{"n_layer": 9, "d_model": 224, "n_head": 4, "n_kv_head": 1, "head_dim": 64, "d_mlp": 896, "vocab_size": 2505, "activation": "swiglu", "norm": "rmsnorm", "norm_place": "pre", "norm_eps": 1e-05, "positions": "rope", "rope_base": 10000.0, "rope_fraction": 1.0, "qk_norm": false, "attn_scale": 0.125, "bias": "none", "tie_embeddings": false, "parallel_block": false, "init": "uniform", "init_std_qkv": 0.0344, "init_std_o": 0.0322, "init_std_up": 0.0344, "init_std_down": 0.0, "optimizer": "laprop", "lr": 0.00109, "lr_mult_o": 0.734, "beta1": 0.9, "beta2": 0.98, "lr_head": 0.00423, "warmup_steps": 454, "schedule": "wsd", "decay_fraction": 0.915, "decay_shape": "linear", "final_lr_fraction": 0.0, "batch_tokens": 16384, "seq_len": 512, "doc_mask": true, "z_loss": 1e-05, "train_tokens": 131400000, "steps": 8021, "dataset": "wikipedia_en"}
MLP neurons of a small language model. Each row is named by its layer, matrix (gate and up: input weights) and neuron, and shows model dimensions 64-191. Each number is 128 + 24 x the weight over its row's rms, rounded and kept within 0 to 255. A neuron's up and down rows have the sign that makes its largest values positive.
After each neuron's rows, "fires after" lists the tokens most often just before its 100 highest values on Wikipedia text that the model never trained on.

L4.gate439 [149 108 131 142 132 117 128  90 111 159 172 119 159 169 170 145 131 128 113 105 111 128 119 127 128 114 141 114 149 115 127 180 140  91 165 145 148 146 113 108 160 122 137 116 110 142 150 112 151 106  60 112 162  96 130 129 107 135 141 132  94 118 157 108 133 148 191  99 120 136 134 140 118 136  86 152 117 133 120 109 128 147 102 151 127 128 120 154 153 110 102 137 133 109 152 140 152 120  84 140 121 152 159 132 132 135 149 102 113 130 165 150 102 116  88 138 133 132 109 134 128 123 154 110 138 152 124  98]
L4.up439 [164 152 120  74 119 154  98 128 143  70 154 133 158  94 143 124 129 100 138  55 112 150  81 140 124 146 146 127 137 159 147 111 134 153 155 146 119 149 138 121 102 126 112 121 102 146 131 136 153 134  94 140 125 139 122 156 103  86 136 153 132 159 120 118 105 131 140 146 133 166 118 112 169 135 155 138 127  96 130 114 117  88 103 153  76 110 143  81 100  87 154 120 114 176  76 127 128 121 159 158 143 134 119 112 131 141 107 136 164 100 131 110 107 133 132 100 147 145 108 125  98 138  89 105 143 133 170 150]
fires after: "\n", " \"", "===", " ("

L6.gate695 [154 182 146 102 150 118 111 128 132 123 142 126 132 117 117 174  95 106 112 133 168 107  99  64  96 130 118 132 134 127 139 116 130 144 117 117 111 127 126 124 143 112 158 108 135 160 169 121 198 100 141  97 159 130  73 114 107 133 107 131 133 134 124  82  94 175 124 123 160 170 130 136  88  94 142 162 137  90 103 126 125 148 169 158 100 157 150 123 141 132 178 129 154 112 141 108 147 172 124 104 115 120 116 188 139  99 151 114 108 146 130 116 153  97 154 132  93 171 103 118 162 135 123 108 141 116  73 100]
L6.up695 [112 150 132 132 143 124 140  94 138  96 119  99 134 145 122 133 151  83 147 146 146 101 103 150 128 148  96  87 142 112 124  98 107 132  81 130 144 121 149 146 130 114 110 135  95 131 137 119 128 115 113 112 135 133 134 122 130 174  76 135 147 134  96 135 120 139 125 111 126 155  93  99 114 144 110 109 144 147 125  91 113 118 108 126  94 133 159 130 108 148 165 148 134 112 148 139 135 137 139 121 113 156 108 146 131 124 164 104 112 127  78 141  90 127 145 127 122 138  87 113 123  88  85 190 106 124 115 140]
fires after: "\n"

L6.gate519 [137 105 169 118 134 151 124 129 139 109 126 122 160 119 141 111 160 145 181 169 116 104 119 120 141 146 149 136 123  80 145 118 143 140 119 104  84 130 144 140 115 114 160 148 117 139 175 141 110 102 135 146 127  76 107  78 159 133 118 119 137 144 114  96 150  76  89 109  92 142  91 143 147  88 122 144 128 156 155 159 174 109  97 134 108 127 131 124 142 145 101 101  85 127 108 137  95 108 140 124 150 124 110 119 131 141 107  82 108 113 151  78 142 146 169 144 124 123  92 146 107 145 144 112 120  87 114 144]
L6.up519 [136  48 111 116 103 172 118 143 132 107 113 149 130 122 135 122 128 148 139  86 114 144 153 123 146 139 130 138 107 136 115  50 118 184 117 139 119 143 121 161 127 139 176 119 129 111  83 102 154 101 130  75 146 172 148 159 139  85 102 143 113  97 165 201 124 116 175  90 146  86 109 150 138 126 111 113 153 176 138 133 130 131 131 149 142  90 139 174 132 126 115  94 114 140 122 177 139  99 163 148 127  96 142 124 152 111 132 117 135 142 128 162  90 133 125 142 113 140 152 158 107  89 164 103 125 136 137 145]
fires after: " |", " /", " +", " 10", " ("

L4.gate360 [153  99 109 116 139 121  97 125 111 146 120 130 138 126 135  91 144 101 125 118 100 158 123  84 128 151 164 167 126 133 156 145 151 158 178 117 141 133 134  86 103 128 128 160 147 143  91 167 134 143  89 101 118 143 142 120 138  62 182 129  98 134 119 114  76 185 105 103 133 120 102 118 138 129 144 176 128 154 123 110 123 150 162 130 114 127 114 158 154 136 110 134 104  96  99 130 170 123 145 128 115 111 114  88 151 138 151 130 106  88 103 138 152 155 127 117 153 137  77 166  96  96 130 102 113 139  86  94]
L4.up360 [157 101 162 141 128 108  86 128 127 116 119  88 127 132 116 166 105 130 101 131 118 103 111 140  88  94 129 119 114 164 120 131 114  97 114 127 180 137 160 159  97 164 108 127 137 117 172  94 159 127 105 133 105 180 124 108  81 144 122 110 143 162 102  96 107 167  87 116 141 102 146 149 125 160 123  93 113  36 103 147 146 145 139 156 108  84 148 104 110  68 141 142 135 147 172  99 108 121 144 147 125 130 130 128 134 160 105 128 125 156 122 140 130 163  80  70 142 118 119 136 124 155 129 122 128 102 124 136]
fires after: "==", "===", "L", "-"

L6.gate584 [139 149 153 133 142 123 110 110  91 139 134 115 131 141 107 116 111 103  96  97 147 103 102 177 136 141 106 152 114 150 141 138 128 110 129 126 139 175 122 129 138 145 143 113 190 155 124 123 139 104 167  94  84 147 179 104 161 138 128 140 140 122 181 107  88  86 131 109  81 128 113 141  47 134  93 116 121 160 168  79  90 136 105 117 139 138 142 110 138 146 145 158 114 105 156 138 129 137 130 137 118 129 163 141  86 127 129 125  98 115 107  98 129 111 126 111 128 118 120 114 118 120 157 156  98 126 172 115]
L6.up584 [146 132 173 111 109 108 107 135 129  97 132 127 118 100 140 124 130 121 100 109 155  56 128 153 158 132 140 148 173 121 145 136 125  90 138 132 107 108 166 123 143 144 139 123 149 138 121 136 129 137 145  77 113 107  87 121 178 101 157 116 133 193 121  90  81 109 128 118 159 163 144 103  96 128 101 141  98 126 139 118 122 133 111 111  66 110 164 144 142 113 127 155 120  93 142 126 166 133 157 157 138 125 134 115  94 103 119 152 137 141 159 142  97 134 159  93 142  80 120 194 141 143 163 166 122 173 165 135]
fires after: " |"

L4.gate856 [ 98 105 160 160  79 148 113  85 196 143 118 132 115 138 148  92 138 160 153  96 148 106 132 163 115 126 113  85 121 150 114 110 169 116 117 119 177 103 109 106 148 143  99 124 120 171 109 139 141 118 144  91  95 130 135 136 111 117 121 141 142 102 171 146 158 112 167 123 158 105 149 110 103 115 149 176 107 159 161 120 119 110 138 145 122 142 134  89  86 114 124 114 104 123 169 146  96 199 157 113 113 109  90 108 181 123 116 160 145 139 148 140 130 116 113 155 154  97 122 124  97 135 125 111 131 159 119 130]
L4.up856 [181 115 151  89 146 108 118  89 141 184 105 141 114 103 112 153  98 166 148  91 158  94 108 142  90 119 100 122  97 114 169 142 126 105 120 124 139 146 105  96  90 119 121 115 124 163 133 118 136 116 158 111 149 124 135 138  91 150 149 154 148 146 143 105 141 128 139 155 139 118 149 145 120 128 163 116 143 102  95  98 117 121 127 183 126 110 117  97 105 106  89 127 123 131 128  81  94 118 144 127 129 165 131 122 163 113 157 137 140 169  99 114 162 135 108  76 156 106 159 133 136 180 125 135 150 171 109 123]
fires after: " (", "\n", " \"", ","

L4.gate691 [137 149 166 146 151 161 172 158 119 111 147 109 156 154 135 108 136 121 134 141 166 129 122 112 118 154 102 133 132 110 145 117 150 113  95 121 147 108 132 141 170 154 151 126 116 174  96 121 122 102 141 130 184  93 147 148 138 109 111  94 128 116  90  94 104 172  71 137 113  99  84 122 144 151 136 132 115 119 128 142 114 146 133 167 167 149 127  98 156 177 118 166 145 100 103 120 143 155 113 128 130 120 133  63 144 124 128 152 122 156 127 141 111 159 135  98 149 148 119 105 153 138 133 115 135 115 138  83]
L4.up691 [109 120 154 159 133 168 139 108 116 119 150 101 148 154 118 176 143 101 110 137 148 162 141 171  98 100 139 157 119  67 143 111 120 109 166 152 137 127 173 138 134 167 177 105 107 139 133 110 143  92 121 135 128 123 175 134  92 108 141 103 126 128  98  89  84 194 144 156 112 101 173 147 126 169 119 140  88 128 109 147 110 146 161 100 153 119 153 130 137 125 124 135 141 136 145  86 121 159 144 150 139 136 154 113 131 141 108 149 136 140  64 170 161 187 142 106 133 119 150 123 116 101  93 135 108 120 126 101]
fires after: ".", "\n", "-", "==", "P"

L6.gate851 [111 166 120 151 135 146  91 133 137 116 152 140 181 144 115  85 101 146 120 107 117 134 154 135 135 161 122 147  75 152 147 125 187 107 183 107 140 136 120 127 155 124 156 142 154 132 124  94 138 106 102 111 133 141 137 128 122  79 142 104 118 145 137 126 122 118 162 114 163 128 124 142 117 134 133 156  89 105 138  87  91  95 107 193 131 140 116  65 143 156 144 159 119 132 115 139 127  94 114 159 132 169 106 153 189 124 125 158  79  73 131 142 127 148 114 147 133 162 119 134 126 125  96 148 161 157 182 107]
L6.up851 [ 92 154 130 112 125 163 119 125 141 137 106 127 159 119 135 121 101 147  96 128 139 111 144  83  81 164 152 117  94 100 145 110 111 147 110  93 115 136 108  77 158 113 172 149 156 141 168 102 156 162 159 147 135  90 141 115 132 117 114  92 227 169  55 191  99 140 148 103  92 126 119 134 114 144 134 109 145  94 118 141 118 108 117 139 131 108 141 130 100 173 153 168 104 121 146 136 142  98 135 178  99 118 161 145 119 127  88 113 136 110  92 137 161 146 140 131 162 124 122 109 102 163 101 122 147 105 156 136]
fires after: "-", " un", "b", "kn"

L4.gate797 [186 154 156 162 136 108 159  60  89 113 189  56 121 121 126 129 135 123 131 158 141 126  88  95 146 147 118  96  81 162 135 136 129 148 158 112 184 169  84 119 120 127 154 147  88  99 127 104 122 123 129 127 164 118 138 139 138  95 126  83  85 152  97 135 115 172 131 124 141 166  99 132 159 109 123 150 123 118 106 140 135 135 137 119 139 108 108 123 141 139 113 181 154 105 153  68 115 119 147 136 148 180 127 111 109 121 128 145 131 125 158 129 141 143 138  89 151 138 135 156 116 135 155 129 182  98 131  89]
L4.up797 [140 137 109 119 173 129 128 118 103 114 142 184 106 181  98  74 163 147 161 162 111 111 136 127 127  99 140 120 157 148 119 119 156 124 145 130 180 120 109 114 171 145 116  99 134 104 157 159 157  95 117 125 154 123 131 127 116  85 137 149 110 126 136 145 117 121 152 116 106 132 155  80 122 130 141 142 118 119  96 120 153 168 136 101 105 115 117 167 121 130  83 126 148 124 154 139  98 169 148 142 114 202 118 134 131 172  91 138 143 136 112 125 165 100 187 125 111 158 128 148 127  95 122  93 113  60 145 105]
fires after: ".", "\n"

L6.gate53 [208 139 151 172 144  96 136 108 132 113 127 146 152 140  82 111 136 116 163 135  71  79 155 144  90 126 133 103 139 142 146 103  92 129 116  99 158 123  91 122 107 136 135  92 115 181 118 119 155 112 111  74 139 120 137 125 111 125 133 113 105 106 121 128 112 131  84 133 115 132 144 134  92 142 121 112 150 149 130 143 104 131 116 142  96 142 149  94 125 113  91 129 109 129 126 140  81  98 151 117 165 133 136 117 111 130 114 132  88 162 132 132 103 121 151 128 140 145 109 138  80 115 124 145 165 141 171 123]
L6.up53 [174 139 131 178 141  94 155 139 122 112  88 121 125  99 125  82 150  90 117  95  96  83 104 118 100 123 165 118 113 128 131 115 142 132 128 133 163 131  74 132 124 134 114  86 106 144 102  54 172 134 108 134 137 129 151 145 146 149 162  70 105 133 125 123 117 112 106 143 135 102 132 168 119 121 127 100 128 128 147 140 163 133 130 123 125 145 190 130 144 110  98 130 110 129 123 146 150  95 152 139 164 107 108 141 139 138 106 147 111 149 150  90 100 144 136 120 125 110 131 115 182 141 122 161 127 167 139 131]
fires after: " |", " n", "|---|", " \""

L6.gate43 [138 161 150 131 161 126 133 102 126 138 144  58 157 121 141 112 110 150 155 125 123 165 125  83 140 173 145 113  93 149 151 128 116 121 170 104 119 139 150  74 107 142 171 134 136 102 130  87 115 110 106 136 159 134 120 137 106 123 123 142  77 114  91 123 125 156 155 123 115 133 157  81  91 128 124 182 122  60 116 147 114 141 117 181 100 134 146  96 154 128 115 141 137  95 135 107  88 102 126 175 177 130 128  93 125  69 142 143 114 126 126 128 129 152 127 157 132 144 153 134 105 144 102 116 151 166 132 115]
L6.up43 [160 138  95  89 115 112 160  65 125 124 134 124 154 115 148 139 137 162 127 137 114  97 112 110 145 142 109 105 137 116 141  97 150 116 211 166 123 119 111 109 105 113 143 151  93 130 166 120 159 129 130 119 125 150 104 133 122 114 110 174  92  76 170 120 113  81 155 121 106 132  99  81 132 119  84 123 134 173 100  98 117 137 104 120 107 154 123 119 132 106 111 125 138 114 161 123 141 114 164 115 141 110 124 145 128 102 189 132 125 117 109 103 110 169 136 151 117 175 106 115 142 120 114 100 149 164 128 115]
fires after: " \"", "\n", "-", " (", " un", "==="

L6.gate537 [113 150 142 136 151 141 155 120 118 126 120 125 123 131 105 132 179 137  98 136 153 122 144 129 145  81 129 197 104 128  93  81 157 130 129  97 128 133 128 129  93 136 142 142  85 164 156 141 105 159 109 137 166 116  93  95 140 128 139 157 127 115 154 143 130 101 142 129 175 113  92 160 129 130 158 103  88 127  94  91 103 164  98  84 127  86 124 113 141 133 140 119 151 123 158  99 151 140 145 116 100 123 142 145 134 174 136  56 156 141 124 138 130 103 116 108  91 150  71 145 117  85 129 123 127 131 152 122]
L6.up537 [ 91 112 130 151 122 140 152 166 151 134 168 135 108 155 131 104 171 160  96 130 103 150 146  89 148 119 117 161 168 167 125 139 188 172 135 139 112 123 159 104  90 116 113 135 141 123 134  83 133 129 128 143 146 120 158 156 136 122  99 173 153 117 113  94 134 119 145 162 118  97 129 121 159 123 141 154 153 126  86 137 168 109 134 123  76 103 121 119 137 127 151 159 102 146 118  97 171 175 168 140 144 121 113 116 123 150 153 162 126  99 118 100 181 123 101 108 122 133 100 126 121  91 122  74 106 129 141 113]
fires after: "\n", ")", " c", "\""

L4.gate798 [161 120  93 136 157 138 126 113 113 137 138  70 120 142 109 122  66 141 139 126 152 140 143  88 170 113 102 149  81 102 131 132 154 140 143 113  79 131 143 115 106 122 106 142 116 102 101 130 176 143  98 152 163 113 144 151 155 184 112 129 101 190 128 115  93 162 138 123 160 134 136 133  81 138 119 165 103 120 136  96 119 192 154 138 134 120 143 153 117 114 171 144 158 106 110 106 148 139 127 117 115 138 141 121 136  89 123 133  98 121 157 152  97 126  96 100 143 121  84 135 109 170  98 118 122 111 136  73]
L4.up798 [145 126 142 179 133 130 175 166  99 133 101  91  99 136 155 125 124 168 143  98 134 113 101 163 110 177 128 119 136 108 122 151 159 125 104 129 158 112 184  89 105 155 102 172 127 124 156 141 115 165 136 162  82 121 162 140 163 155  99 114 121 148 123 121 107 151 139 140 135 108 121 119  82 147 107 129 116 135 117 160  89 135 107 155 135 167 138 119 154 123 187 152 122 132 168 133 138 152 102 146 110 108 157 146 180 109 113 103 145 129 147 141 128 146  99 115 136 122 105 164 157 145 115 162 113 144 139 107]
fires after: "\n", "."

L4.gate606 [122 136 132 160 133 165  73 119 106 165 151 124 114 101 118 171 116 116 127 171 150 130  97 116 155 106 133 100 140 114 114 103 118 140 165 115 161 163 139 105 131 154 147 166 124 147 129 125  92 167 167 152  94 144 127  84 134  88 113 102  88 146  92 160 112 141 132 132 166 143 159 154 120 128 166 110 118 139  96 113 134 136 116 115 132 121 133 143 168 143  84 116 131 136  99  97 130 117  65 132 130 128  80 136 131 109 108 138  95  86 129 101 148 209 159 111 158 150 171 118  91  65 120 139 118 125  91 124]
L4.up606 [156 125 134 121 122 183 116  93  79 117 111 142 126 124  71 172 174 125 146 130 124 155 139 114 111 120 139 101 131 131 163 102 120 108 164 121 140 117 126  99 101 130 160 163 156 112 132 149 110  87 118 104 130 163 133 160 106 141 119 128 128 130  87 142 148 151 112 168 119 125 177 176 140 136 102  95 132  63 119 159 156 134 147 132 154 142 138 115 130 123 143 129 130 115 117 110 120 148 111 110 141 100 154 125 138  60 132  86 112 127 131 152 173 113 121 111 124  86 114 140 108 140 183 134 187 140 164 138]
fires after: "==", "===", "\n"

L6.gate95 [149 128 115 141 112 152 129 123 163 128 182 109 138 159 142 129  76 136 110 116 114 134  94 123 131  99 164 156 115 142 181 153 150 136 110 122  93 122 145 128 127 186 143 109 120  80 142 119 129 102 175  96 162 127 106 141 163 141 121 142 120 131 137 152 115 103 118 140 122  98 128 153 113  91 166  97 140 136  99  99 145  87 100 146 163 108 150 135 129 132  94  98  94 102 114 107 110 141 114 180 122 113 178 138 117 135 138 135 117 150 107 112 165 146 122 161 136 103  97 157 107  82 151 103 154 187 164  90]
L6.up95 [118 135 122 124 122 150 106 110 112 150 140 131 110 111 136 149 151  96 140 136 120 145 144 152 106 114 139 174  91  92 134 111 122 180 112 136 161 108 128 120  96 128 154 145 136 123 126 112  95 162 105 173 118 153 121  98 135 113 156 163 143 113 153 151 168 128 143 116  74 135 127 152 152  90  50 153  90 132  85 158 104 160 156 122 111 142 101 180 105 154 148 135 167 133 124 141 140 116 148  98 136 129  89 114 164 118 164 120 105 108 120 161 135 121  88 151 103  77 101 121 154 144 116 120 120 122 125 100]
fires after: " f", " m", " M", " \"", "i"

L6.gate114 [116 127 111 121 133 104  86 123 159 146 151 151 138 173 106 106 115 143 142 109 112 153 172 168 156 151 105 165 125 134 127 130 153 133 134 111 155 165 154  98 136 143 114 129 146 121 133 115 123 162 117 142 112 119 111 104 136 151 133 120  81 115 110 135 139 145 156  96 166 116 133  96 108 166 128 150  70 115 100 123 142  88 176 146 125 156 123 111 142 132 100 124 163 139 117 102 139 132 135 123 119 163 143 162 109 122 126 130 106 120 112 135 120  98  84 130 130 142 140 107  92 172  95 100 108 131  85 109]
L6.up114 [106 169 170  94 129 129 145 106 105 105 146 125 147 159 143 122  99 132 148 143 127 140 123  92  97 163 149 164 145 107 133  92 109 116 160 125 109 179 112 134  86 161 125 145 113 147 134 145 111 127 139 133  79 115 117 146  93 122 143 152 132 120 130 127  88 123  92 171 144 178 113 160 140  78 154 134 105 103 107 142 126 140 168 104  53 135 121 136 102 122 137 119 105 148 162 108 131  96 128 105 182 132 132 102 154 105 118 141 136 146 112 100 161 119 166 120 141 151 124 114 124 143  59  75 155 114 146 147]
fires after: "-", " un", " \"", " (", "f"

L6.gate796 [145  86 134 167 115 113 114 169 123  88  74 112 122 143 134 116 146  95 106 124 156 119  85 131 109 109 167  98 148 168 172 135 140 140 135  96 131 132 139 104 138 130 150 106 121 110 128 110 113 152 126 116 141 114 150 130 163  94 129  76 111 128 126 124 118 112 105 165 189 139 120 162 139 126 115 130 100 132 136 132 173 166 136 120 102  89 144 124 146 147  78 168 110 107 130 126  73 157 138 153 120 120  90 150 107 137 135 125 105 102 101  98 140 145 164 123  98 114 133 187  95 154 113 123 132 136 140  94]
L6.up796 [126 160 147 153 110 144 110 147 155 121 101 158 131 171 163 130 127 132 166 113 138 152 104 146 115  70 147 124 111 146 201 148 167 136 106 121 116 139 154 137 110 132 127 106 136 157 143 106 120 133 142 103 180 138 126 112 117 153 109 129 136 202 125 142 146 126  98 126  90 162  87 135 129 179  88 153 167 124 152 120 118 135 147 119  83 103 130 121 122 134  90 180 146 131 130 137 148 125 144 154 133 143 117  91 112 128 143 135 124 117 129 126 108 163 185 150 115 116 127 141  91 105 124 120 129 112  89 104]
fires after: " s", " M", " m", "S", " mag", "em"

L6.gate71 [148 146 102 137 164 135 166 122 128 121 133  96 144 151 157  89 135 110 129 115 143 129 162 137 138 170 135 102  85  95  96 110 111 134 167 107 129 161 145 113 112  67 103 103 133 157 110 101 136 162 137  45 138 127 124 110  93 151 130 144  98 106 125 151 168  73 174 127 123 105 166 154 147 123  92 112 121  89 107 144 140 169 117 147 112 147 131 112 105 114 141 170 110 175 147 136 106 152  89 147 162 159  86 161 156 146 118 123 147 157 102 153 158 114 106 100 142 131  96 112 147 159 111 169  94 137 125 165]
L6.up71 [151 135 132 125 100 105 142 141 152 126 111 105 122  65 105 120 155 123 156 116 106 116 118 131 140 149 101 114 129 126 100  87 125 150 160 168 114 163 150 126 151 126 140 147 152  91  82  88 122  73 163 102 149 105 139 124 142 144 117 132 116 148  90 161  82 122 149  90 141 102 143 133 118 173 143 112 104 109 136 109 111 120 147 152 134 137 162 118 108  98 133 151  91 128 102 151 186 136 160 151 176 141  96 146 131 128  64 136 138  99 187 113 124 133  84 156 123 135 100 115 143 178 133 152 134  85 131 111]
fires after: " dis", " ", "\\", " a", " al", " int"

L6.gate407 [152 144 151 185 125 131 147  97 109 121 171 142  97 174 160 141 153  82 140 113 118 147 125 112 137 136 134 125 101 152  86 124 125 111 115 119 123 101 129 141 135 172 143 119  98 113 109 132 128 151  89 118 176 133 128 109 146 118 129 142 137 140  68 134 123 134 112 152 113 133 158 143  94 158 121 178 122 112 122 152 110 110 107 123 132 116 183 166 159 122 129 157  95 119 152  93 109 158 142 133 140 105 126  77 102 141 142 141  83 154 122 135 113 135 114 119  97 127 139 118 114 166 117 152 164 129 182 104]
L6.up407 [123 103 181 108 140 135 136  54 173 136 116 123 139 136 158 111  99 120 154 109 120 125 132 131 108 113 114 138 158 164 113  96 113 131 125 117 154 190  99 155 147 169 144 123 119 162 115 139 105 108 111  89 160 160 123 125 112 143 118 125  82 167 120 172  91 116  99 137 143 145 129 117 127 116 124 132 105  81 122 146 142 161 113 166 156 129 179 140  72 107  75 142 123 114  98 157 132 108 122 103 160 135 144 171 138  94 139 112 109 142 118 113 150 143 124 121 102 139 102 128 136 147 109 145 166 170 106 105]
fires after: "==", " ===", " ==", "===", " \"", ","

L6.gate487 [134 146 103 114 148 122 172 138 133 144  75 120 112 137 171  97 128 143 117 120 105 108 123 143 133  93 111 112 124  89 179 117 134 112 138 118 179 145  99 118 131 125 127 124 105 104 121 125 123 116 160 153 118 134 107 125 170 100  87 149 127  90  98 122 131 130 148 119 159 133 166 148 122 146 109 157 127 172 113 113 107 119 167 122  96 163 134 104 131 138 117 141 179 143 142 136  90 164 130 175 107 123 114 147 163 111 151 148 179 112 131 119  98 129 155 161 136 113 129 166 102 101 115 110 187 137 146 159]
L6.up487 [128 150 151 167 102 134 110 112 122 139 120 133 121 132 142 115 143 148 122 113 141 136 102 134 138 119 121 120 138 129 138 177 112 138 143 129 168 117 144 123 117  92 159 140 142 165 142  85 109 103 138 126 142 149 125  83 114 107  93 159  85 154 130 158 111 114 156 139 107 134 130 150 160 138 152 126 129 118 132  90 159 108  96 139 104  99 172 154 174 127 126 155 161 118 135 114 109  92 136 162 105 140  82 122 165 114  98 152 153 174 123 129 165 126 115 122  95 130 149 132 176 124 101  47 132 174 192 166]
fires after: " s", " (", " S", " \"", "\n", "-"

L4.gate385 [139 124 107 145 100 156 163 123  93  84 128  78 144 110  96 119  99 127 121 133 121  75 120 134 120 130  70 138  95 186 110 112 165 134 140 146 168 119 140 145 123 167 103 108 144  82 111 115 139 129 161  92 131 159  93 173 123 107 136 135 113 104 128 145  87 158 147 146 182 128 178 143  76 144 166 137 106 138 113 163 117 177 105 120  99 159 125 132 145 123 114 148 122 123  95  74 144 124 129 129 162 124 138 149 134 114 149 164 136 143 141 139 129 121 121 147 115 147 125 121 142 132 125 154 178 143 123 116]
L4.up385 [164 190 134 119 132 164 121 102  69 122 109 107 153 138  94 114  85 158 119 115 171 120 143 130 139 163 129 142 106 167 134 106 138 120 128  97 153 183 151  87 183 137  87 136 123 114 107  84 112  77 115 111  63 101 126 149 124 120 120 159 132 156 146 145 102 127 117 132 185 160 154 146 109 142 142 175 112 129  70  99 155 151 130 142 128 118 132 151 133 113 112 117 153 143 154 108 115 103 122 147 140 114 151 129 132 102 153 162 145 146 163 161 109 117 128 134 151 143 138 166  93 151 136 135 132 156 140 119]
fires after: " (", ".", "===", "=="

L6.gate810 [144 109 178 101 126  93 172  93 125 121  91  94 140  99 154 123 150 100 135 130 145 135 149  90  86 115 143 118 111 122 136 128 168 145 148 159 121 168 137 113 150 120 135 167 143 110 138 122 133  90 130 158 155 161 124 133 122  94 128 116 110 107  88 123  95 114  84 130 108 115 122 127 132 113 152 131 170 135  84 179  94 125 101 122 140  84 118 131  91 157  93 135  77 135  80 125 129 127 160 176 173 140 116 136 128 141 120 151 102 117 154  89 120 166 169 117 152 122 152 154 102 119 101 109 162 130 158 107]
L6.up810 [121 120 130 102 109 139 113 144 135 117 108 156 153 128 141 155 175  86 112 142 111 130  81  72 134  94 131  84 162  84 131 173 151 110 123  94  75 178 101 152 121 138 197 163 132 136  90 114 111 108  91 108 146 148 123  97 121 133  82 164 124 132  87 163 103 132 125 119 110  94 123 110 176 142 100 129 189 138 119 153 135  76 129 109 102 110 119 142 114 104 150 135 110 166 137 133  94 160 107 141 109 100 154 151 115 114 136 122 113 128 161 139  92 110 160 130 106 131 118 129 131 123  86 159 175 143 149 143]
fires after: "-", "{", " |", "\\", " 0", "("

L6.gate498 [117 121  92 130 164 129 138 162 131  76 190 145 128  99 100 117 142 100 119 140 119 124 137  88 168  90 138 118 129 135 160 122 131 185 172 120 141  73 120 158 147 155 126 159 143 126 126  98 117 127 136 116 138 106 151 139 104  96  94  94 104 147 142 124 111 153 103 106 179 114 122 161 143 103 153 139 166 100  93 131 142 150 126 103 112 124 135 141 159 116 119 131 142 125 109 145 144 133 154 112 157 103 114 112 119 139 102 146 175 142  96 162 152  95  62 154 185  84 123 196 175 121 144 133 143 136 100 105]
L6.up498 [135 196 166 124 164 119 144 170 134 150 100 144 130 160  91  97 156 174 126  87 160 163 117 119 135 137  94 127 104 128 119  94 114 144 156  76 104 142 157 118 109 138 144 113 128 148 177 135 138 117 136 151 149 139 158 118 124 126 157 132 120 140 118 141 129 148 111 135 141 113 170 107 144 142 178 144 148  91 113 152 141  91 129 149 130 112 169 128 138 133 107 159 117 115 114 113 152 115 135 102 140 136 113 126 104 136 119 156 107 125 140  99 156 118 103 106 128 124 139  87 174 118 149 121 138 133 181 116]
fires after: "\n", "===", "|---|---|---|---"

L6.gate30 [158  65 148 120 130  90 149 120 118  76 122 157 159 120 127  61 115 111 101 123 122 145 162 120 119 156 131 123  96 143 164 102 109 145 121 127 145  97 157 129 113 115 113 119 133 129 117 131 101  78 145 141 136 141 147 172 109  82 139 134 100 118 161  97 128 123 102 161  82  92 116 112 117 127 126  86 129 120 153 173 136 111 107 140 109  99 135 122 101 137 137 131  92 114 158 156 100 109 119 117 121 133 118 128 114 147 131  98 139 137 117 145  99 149 122 121 148 118 116  90 138 129 149 104 119  76 178 141]
L6.up30 [134 140 141 138 130 133 125 119 146 132 171 151 153  93 158 109 131 144 122 146  95 136 148 141 156 136 133 155  91 113  98 129  97  95 119 127 140 138 135 114 126  79 135 109  71 125  97 119 143 163 152 136 122 174 108 114 133 114  80 158  85 150 113 173 147 121 131 104 119 128  92 158 102 151 127 133 147 118 138 166 133 133  92 113 119  48 131 127  98 167 109 135 124 161 142 123 143 143  82 146 110 134  87 108 142 100 167  92 151 103 172 119  86 149 153 126 105  82  99 105 134 116 119  74 129 122 148 128]
fires after: " |", " m", " r", " \\", "\\"

L4.gate284 [129 130 142 141 161 120 161 152 126  83 150 100 118 143  99 152 110  71 125  65 154 103 152 118 137  94  84 128 120 135 154 122 134 194 129 103 155 112 110 142 179 160 157 175 141 143  82 152 113  88 134 117 105 182 115 143 107  93 143 151 119 105 143 156 137 137 153 149 190 146 116 105 141 145 132 138 107 105 139 113 116 122 106 128  82 116 157 121 134 159 130 157 114 126 106 111 120 109 142  73 163 127 109 138 115 123 153 115 107 165 117 117 101 127 123 126 150 118 131 143 150 136 120 109 118 143 125 146]
L4.up284 [142 113 132 108 127 142 137 108 131 127 150 120 145 128  94 146  89 116 124 112 133 103 110 170 148 102 142 102 130 158 140 143 173 132 130 117 116 152 117 129 174 157 117 137  99 130 183 172 118  92 117  82 151 127 132 133 160 142  75 116 112 153 140  85 105 127 146 127 126 110 138  59 133 149 127 116 130 177 121 119 146 122 123 174 129 103 135 134 181 115 134 161 164  67  97 176 126 145 163 135 116 134 154 113  96 114 115 116 137 159 122 135  87 158 152 100 113 133 118 140 135 137 173 123 137 147 113 104]
fires after: "\n"